Weights of a small transformer language model.
Size: 8 layers, width 256, 2 heads of 128, MLP 1024 squared ReLU, vocabulary 2048, 7.34M parameters.
MLP neurons of a small language model. Each row is named by its layer, matrix (up: input weights) and neuron, and shows model dimensions 0-191. Each number is 500 + 40 x the weight over its row's rms, rounded and kept within 0 to 999. Numbers have three digits each.
Before each neuron's rows, "fires in" lists the words (lower case) most often at its 100 highest values on Wikipedia text that the model never trained on.

fires in: "the", "s", "they", "whose", "there"
L4.up77:453464470548541540584436538451484544580502501575425439439526519515510550532491500518493448446493479477512499548462477489510523495468464484496533536498477475504587498442472481518493505522452488438576440396475496504527474498533536544433482494534512501551546553410545462471591524542493529515562456479542432511514527489504491422577501535458491436551565449548519519459517481504515519460579537474543474532526530452449531510498546449557414547429555473498522503537509447519516515523482463513488521527424482489504498511458456503515444417508530501405478520506477488446485499493470479461

fires in: "these", "there", "following", "next", "are"
L4.up29:533416472497539498523487517530539454532508503456484520570513483550560475475488498474530496528474423443445557512516575492457499517452464483465523511497497577443546568504419536486499463531506510433488428539520458573495539595505591482457500525456465471471508537560562504484560501500485530486528435472492500528479531462493499533506471486495469513548473482455493491538484468544451516553521528514531447475496494564503465579493471482527505525431507417484510428553516474546503527535477491489540518431558418477489480531584498534417558558565578490445472584578576490425545482489457486547

fires in: "a", "are", "according"
L4.up841:542487512484428513528462483485513525546507480467602453451545506522583502482537514539479530517496522450488518553536480536482504446470506505474520430524521432482470492461420536519464488451519495479496432569483505561438479431514532514512490435471521503548549450532545538549452496499450563485494472419540560446445501457495482475514447493512454475530488498490401543515507516578473556504550534469508441519414505557534457486528449483418503501430531469532542507566489490486476520511435434482465475485436431493555475506472489557502506457543521480465470508497511492520497410463526532551

fires in: "on"
L4.up549:469502542489539532571469481481516523483569548546511516476490463477490514447504502483529537590542534488501445494520487479481579491475432554566467450513483563569514506493483501488500465586469485418534514519447543511462490505482513484520477476514511535462577497475518615565445498454485453502503478503492471480524485538510532469427525475460521480474539498404509484528570557536462482489569480536534431444495548495545474449521480462549473511491428487459456501506459474490461406499489567490529534514537504568522444436555430488481493469502466564532489491546438471549501483555503491452

fires in: "the", "and", "each", "that"
L4.up1019:471587563429536521500494535532456554437478554543435549420544477460522530497489486522513515546501507484470557523459473489445602458499494502549471506440516485484516501390464497503510548521492451481505517607453503431466450499511510522486467496540566572480549630456503507488519462521484546494567509581444471538521514496480548502458461478526527456456514523462542533582529499485421498431483460528572511494521506549507466472467453508501466480502521539529505478548501460531399489498488495480500550491506576524487425494516599499492512500510536461480471559559504486479484473460480470527

fires in: "of", "by", "to"
L4.up712:485456523506509455500483514574444407555513528593425542557551464481578468527471457481485562460521461501551506554481516544550504514489452460487518481430537491486468545477438537522531507475547500436513523470502531552468450521540505532505398444544422500482501497564513454497513479467533391549534543587535487509563486460466486511577478468501555490507466546521471502542479466432470515561493481488578570489492524512484499535517562609502517507551422477422510529446564481483558440479458519516435421511498546447544426510466471516548518456459452473508458594519501552447509476475481504541

fires in: "as", "asked", "associated"
L4.up134:505450533554476465499438512506520551515560503503477485507486539485550536463468492480530479507517520539526478503525571482440465468434487507476523546516521558508518492544539531458473485570491481568548458493491468527455453530525531522432577458427542440542447440533560605525445521473505458436497505562469527529466556582421462448565509467484535452492498502512493529549512515521457523473542474585445467488442525445455528468416465555472481447506464451420461488510542496474478502503513512428584532548511469491466499518468474463466509382505530496518530529444502425535463467432527464570

fires in: "as", "of", "assembly", "a"
L4.up528:537536497554450547467497525516487500530522478539388511589491482451502511487578498551504514545581488541401483500549475543473486499453512517502549546576501460468527516566517532506435549524449471523510473474539478467481516560509515539500497523591479413497555478482570581493436537541447563493498463522460500450417575487467508452459443527464540523491481526441482581477538530437483584446405577468519560545436495459562448524485502537437520491547507521489488507526523561471450499549462488496488514497475500502481487490473509493479472466448492478468544518559474422461534456527509501505

fires in: "the", "it", "ll", "girl"
L4.up680:453511475504492479447619502441549465484570456469453536501438481468559487471507496540601507502470493535439494457432468464468522433552465501493527586544505502461504491536495549469480500435513508596470468452506463445462458512511543520526539490521489526556500451467548515490441572495429453513484538516509479537516522438517472506510549456453503425502500534502490512496498483493489549462507508526553443579512498567503535470536536497507517485572540507416531503503450497569498570570447579503486502488527507431529508509480471498459513447511532532534412536474443473439547459497462458539

fires in: "this", "next", "following", "that", "each", "any"
L4.up425:404566492470521471517409505495520493542535489484482514545551477519528523509479551428524509511526433420523558455498547458488540488443464491545543515506482526471561517507471517431551470564436464522535428530494477573497449532515518491471513455486486484523464554435462504493486536480528513509521449568470461544585497505508479489509523504453447428467554495491506517502517466524506483550493488511588474483542580564513507485527462493576444477489551498582462592531504524511483439457435508511469525408464439476568495516447503523562465464492534447435457482407457497403526463486485461453

fires in: "for", "in", "on", "at"
L4.up736:492491468492454471501486457507493487534460436555510510501516482537473471553479432431481546531568473448472537570463514532532558512487497440548464541519486518478540622493519529470486564499459490463495525476498487531455456466586445552458538453522448556508550502493451444479473490495515540501594423594535498521549538531499499492495505500499518461503529497512445482516572458504499506484521529489464564427434510576496482504508515515487483464494462510546477566526469483500543442504463555492441474443463505476508516510496463507454462432554522490533510519587486427522529411557515531474

fires in: "succeeded", "preceded", "attended", "studio", "rstudio"
L4.up1005:489533472526500544531461507567520541498482429551522541435540514520439500496574497500484537484382546495527469484472505506503483484499457522459568581574559435441490505538509538462503458525449477553445571597450521489477568546588497540492501473480449509472405470493572500560498479555446501568487545522552440523470516425445526544490558545535492430565521504458484504487558485540441504509524510582468511486536511552490508500500527517494493535493431451506508484457459525456431470452450547556543500489443531557516545558544525496508472479507541485444515545451506512504519478532460508489

fires in: "of", "other", "many", "several", "numerous"
L4.up463:498449471575521503588517531415427526510508559499573499503529454555612573456594487441558499545533522484439467425501500448473509457481459491511498574484512482451484515475477528494496531513467530522481476482473448442559527518546465466445561485603549594498523465519491474455514492548521516426483453549586425442496494499518569493481547480529492512563502490528494565456489525541423537564517424404480529487572469530518511541498467505492442487479549483441520498482552456518534525521465477544489535465461514549520509527478440465454487525545489459462511562517577589453510467476453504552

fires in: "a", "as", "appointed", "according"
L4.up222:457476432554502472449488471459498495592509448541438546471557436442489511542437475527533455454554410450475439471478465491505536462458504514555473492507510495508471519522487521444563485547514535481471535476471491588498500514487479548485600539504513473578461556466524463507499496483503509498558430554474517501558442485599530441558561497472475454487440503446464493498548437426486463443537490503499470458508546495549559428507490420523478503498521467486515557575452542507498533545460535457563493551524489524586484488472496509546507462524555460460528577585492425479526481515456476495

fires in: "during", "for", "following", "since", "to"
L4.up684:486530561480478502482527485492513507403553525526451534538484486565441481472507433452446523486486463526540482523471476407579470580430497461511479454535504533455490509488535566418492515523434485518545482525507567483492533457482515493473505480497576536442568553493500524482471448519502477526498528546558525503562620531556434452431537562455464515508553497530554523535516452518473514502511540517485468407483419563469480502474530514522549487470384539478467527487510506487591519505514562452451633513505538513504477544443480508459489491494445464470484537487519503458525550532528564548

fires in: "the", "then"
L4.up231:502464476493497499420522619469591489528503531520520489561535467518474478493507531475494486452473518511524553435489518573426481545482549522468510480482501485519519509522525562451477476531529518530489512506506514493538508537471544498473554502466582567534559563446459511527512533509510556536559503558533496525557510399508545507516486445510510512471543490553570472505484541540524520570469533627491544539441506496514549458555523502559533523435481499551515413514498518537509522539489504535561530499471462504540446378528532599472513471534420489511505531480530549516525454456421412488

fires in: "was", "is", "letters", "constitution", "theatre", "that"
L4.up192:575502473416502527526474580537534496469520434445489493510444510510508457485466557450481539520533501522437466467478540558502433450497422535515532456497505516543532475526516553545518548484441519566469433555553511540481523470426529493424463512491506469458510509459490384455499486559464507475470508523458465437472525478461511549541512486525498454530446496484484558460542450483535507396534515454514466496451481558472506487522480526498417472520513445489534475507527497417481543571468475532528456530491486482447573488513563497505460509465491475532419516467445564470490395508520464480

fires in: "the", "as", "called", "territories"
L4.up66:526524486552522567544584523432537579556571412509498484552523465530512519482595501536530514478434578479431465473476524486499525508488412431471513515554551483518502479493566473484457458489475490581475543466531445549462499511524532582496551504442536518479461545576543545495448456473468509564467571566513408511532547478464537544459547515427486507499502459499509523476446521452478489468552511534530508498473492429556443549544478502428500402469509485507473472501507468466512449533522476454506533498498458498507458547488384433620501481453490505505523510515551514465450521482525505499

fires in: "was", "is", "started"
L4.up981:448480452527490419461474530533527580502527465520504434501526487491491511485482470529480500538456497403532533459560519492497555417459503526456500494504435586506474527449521497552445475435480496441475461534537514488496463597436518461470466545549472408492440501460546508523533568537524532458535415471533442491438484495461492469535478442475531481547455516532605528477517467498562504490461536476502449512525433517515573516535535554507454536571447457465449492476549477465446426529469418566507519540521488504466577585543511484440493488501540526440507517479468544455483463524497523499

fires in: "the", "s", "several", "early"
L4.up166:510576502470508476521474521486470470503500559527491553530485420488479520542475540513547465459508533425523497456494462506426437451444423511539530489529518454521494446532441474543523475487507466517556472445507441479492510448518529489522571479530602568488562537479494469561480497444539552493530556509501461521486477543493508542564466506498520515505491430543557483482508586467494465559471450506486558573524502570376528488459536544499418444432555426451523481491503522518544471492487535505491508438482462532525393526418440545393496510522540451532541548474567491430454502467519526516

fires in: "the", "his", "their", "s"
L4.up961:563512402428476455456484526489532518537533512412467523523486498518522472478479558517565499452499508492479517469483531554448459513508531500493526571588454418504508516477476574529575443520512449478515427524437470524453426453485501492545502459524527479446510494441491535460545519500576548543470530513530537581549509573500495526523459538504489456402537496545500480520447499525427458539439475431552504513590473466534454439465495472431509486467518490477411506490508429537516565476492506562385583450458474514465437463506453582492553509564476515485473526494429589490532478524485461464

fires in: "was", "as", "a", "is", "also", "often"
L4.up740:512489520577564587460478489490480416498547493547477468523414516476455521587499492509458503510588508464554424500556493507540531498389485510515453518476464509581545430505455489458464514530446518518532483581531490504521511466478516529371531499498455528476489467495538526504478494461497509471517440492572496563462459467514525502501489440451481559565451499495539507469503471496491535500479555454511479522492493491517473626536525536464479464526414464453552508529465491504513456450536543487497516499517445483531473497475543558499515511511579514456496566527478507422533397566478461491

fires in: "with", "by", "within", "without", "of"
L4.up212:554557573540495499485549550451457481530493570499508523525480533497551429555530477547522541497487537550561448504508467492520546434498452436492501551500543534509542525457529526539503487488566557579412451473440547532521475517491503537468468493481505532512484537497516453548535532454440453496468563644518491519429479507481510445550481508466505440522471542511453434449498544516454485540562474518436526494461426504482491539530532569478550398451462461470526529557501478531552498530540468542439476492571516565492516579537458437497507505474537525578497545488473458509548470483458527510

fires in: "which", "who", "that", "it"
L4.up943:476541545529497504458503520472511518556503531527443467464494463490514540520490506509521516477500485467497449474462504465536580495512438508514492535493461550495517526463459532516488503572464492534535461445535489480535564475518537489457387494453482482535535584499554542502541505471476499568572492544495416552502565524506537479525495482439430413526515577496547549393430453544522475444461502463515412492511503483491492494498524521601487586486497454461508519523557462518510544586499541474472564487501524481504518450504504494526461486479570489476451508487432547488513499484463485485

fires in: "the", "a", "his", "its"
L4.up257:464496456488537478578490487501478474522483477439465449551555401531494513480509447464483490565472578468441506468532520589500532496470501453515521484556517495448502526479424525484429486500401510509465477530489433527449477443488497567539449442445497512489408522520569528509506586455591471478510527513555482555488439543525555481456542447404484463516402486508537479434521493451500512501520514521539511471477478495484525497497502506427561404418542491514481513495455505481523471517452512500468487516483468513507474468530507567547416485518450552582490491446544446484532487434494566513

fires in: "would", "did", "to", "will", "does", "saw"
L4.up203:470549485458524537530515415532507461452522570494460562506517542484553503395574461474485545497423442529502457499539536499563532452530521496529517516578504517525524540458510485468422544559415521567501483486509515499505575485485462435461474516487567473495440526545473429474570485469507468564491513498497467483515362524505434502472465464493539458543445496524449460429507492531456505508505468502473463511495498579476477538543452496509529497412537507520522517479533448495442476543421541524476576530493536524509475478499510559527507420482520458425465488530449510456486477462446527520

fires in: "the", "then", "s"
L4.up215:538469458468548551453497514529514446510514547507489492511506507519440546578506488554492485479505517504504526539490462559543487455512485473457543551467511551535519431494469457515497403552443452473540455489594461553489494500458574477496472482519516489503482495502483518465537576570514500490547535545550511464524430514518533537574436500445495479456511480585520498438498480521533459466484567518504412578472587461459476461517493551512496474433487447480508560476494477519466480530555491487509562450421502464532480409419510464547428476496529512491496555464533464458546444602369472558

fires in: "of", "among"
L4.up319:514471505451474593503449509500497478543492508501507524522408525536482575483492432511518511480528482527423507541548483552485545522463456543494485492575484450494492572487531495459444544558427563493531432522560481556503517399530502515558473487472491520522557475555542482495534458473508453466519471526523433463532511557528475529466487443456515507494490477505492497564436460501454534516563503480515452476508504568521475614540489490452496375496434509565528534459554407483515432543495485484540481483471532494486473532464493487500539546431536455467451531478511496437458421514470539505

fires in: "championships", "cup", "olympics", "tournament", "championship"
L4.up596:506501496537550478473562458480453519473454481468514606511499472490497490538552497502532481476476459538476514528532521504445473524475463591495490539478528476482507440537456562498512553509449471437484544496555486569436517582490549436497540504491470534537476445507538488550491499574469578446577559397449456497467460487534564516506532520519416501545430529533551523483537498574427496481519518444529506510538398527486507551515438552515520564494481483528531562473503469533541469443434425476449559528509472521548417546507397452465513542496531521465461522498512509565492492558436515504

fires in: "they", "to", "by", "she", "for", "who"
L4.up1018:512553439484489554542527473418480480494520416507523498458410509454506495471465503430535471500479428520576430468485458490457453567432434471495447575466514544471502510473521513489517520558413508494476501462526494442490533529550518440483450550555468508482482541490441462537553504531478483473529464548506450557553481477540467531524630499519519464494494480439509463511523451431478577495524508455479498504454546518505472488479486519508434437530466499386530507453437435470495493537504552507496529480527491499556442506491467393451501475535554553552495474487494512458532531474515438469

fires in: "of", "piano"
L4.up180:433539521510504566563546547489466460530543520566571479538473518500524485560483536529449540479515535485504510532532531480522506527453521422432507507459515487470510491559464513474454520602492552475554508485530489528542538470474445479560462502478511514476507485488490540499477484500520550426598569563522501520501519526484490484538477495470499622513533551511432460519495485415439510511472522411541488599509478544500506482566467499520489488471563530499415483536493473575477448502459504540513512426477550481539450446499450533457527493543581527505546526505558405529594524556452501456

fires in: "the", "its", "temple", "title", "racing"
L4.up666:473596436563506562502509462533522531483531482479465494443493518491542490536540507492496541528513566503482517487515454562456467473511507497485525531557525508484495481508492506489596446455441519443569479494455518474509485461517557478522510542481479542505492564535491470503522525551474476542531493524510596492485520406524585485577480505522548467497481507517479529489457554497519517490502476512520494496486559513492560490597474513377543404379505458506451482552513484521510536531569522563543461479507489406510459459503453541491513538517451483527453525487523491474476508526466441481

fires in: "it", "he", "she"
L4.up356:514502485412524548518473529449536481527545538498461586554450511479551444523477507445568482435491466494478482446424527560497513469467507527508505460571443504544535489462497500532460435520473469527463562593459621484492561470534470461465466497466443468461529540581508448548535523467453492449435523482418463546528502491534485468536480476511518503503503523443482525436497491501473515466529537494523485538506543448523534553474508491527405484441513465499470448527572494462469490580511434483494482551446513462490503473462426492462463503523481504427475499457507556397567497450434495519

fires in: "the", "s"
L4.up1020:494475559391550497423507595488574436518493532506476532484479478589402499467532505477483536482479503511496490575530503520465529478532554496469503503501584517489555452441444464473486412539467541508484503478469436493488510532408563557455490481416385534491431509517567522480499499501499493474599472485537562501566490541573514477414481530517497542518502450538467555457537453494483489495493522564526461512553507539583503515498539548494485466422551508528438509492519538469499501503503493528496493478511501481474534445523522565506500526473454475509471464464449493533556481447463511623

fires in: "the"
L4.up637:519506485510418553427535527517512468503493479531500502453503444442479502502529548518520542473506478448515520571455500597481446504491453563421430465482509478598551532497473530478449444469545488460522466489420572467471506518484492579500499440515491511497490508506511528492473508459529499567473531530496532517589461467542538515493409417481451478450530455467513546492570447497564496486558452582543507570487454498491457568469584556446493499458496459559447496485519441468549492493471563560553513496459479490474516522446487494495481448525462527520459509508482437396516446458476461513

fires in: "on", "of", "under"
L4.up795:468484476568453474537515498556519471562533462467499501509467473549485497420507470552526504497538481465492479490530564476590522538472482490452513501374515537512500597490511499504575558511484441443478558492491431455454443485443525456526517423471488556477570517503463461470481460458519520526547555531530479428468449412492446546465510450511576476504513518557468470486526471571499549580454543516483499497511525470546481523512500526467548510523533452456425555481497523530531425479512442504495574485568437526453422520547473604471467494510550432498498488481547552466525517575478508474

fires in: "it", "there", "hospital"
L4.up606:515551564417502554473536547511533431520537507454509571486481511447574519564473487525515464495520444501508555511489490484541504456509427511490575560528516478504533503485494538503490439487450510525509488516536548434397600555530514557516548457469454510563494491565511449494536513507478515481550486438558462474487483525462500535540543466520473488517567461452584544541547434516503508496465602485536491450443502536532454511564467426455507491512469436539468498519593514470505467502494550518487498473530414493497539446523521521513424521483499553446488472467454515555517437490528524485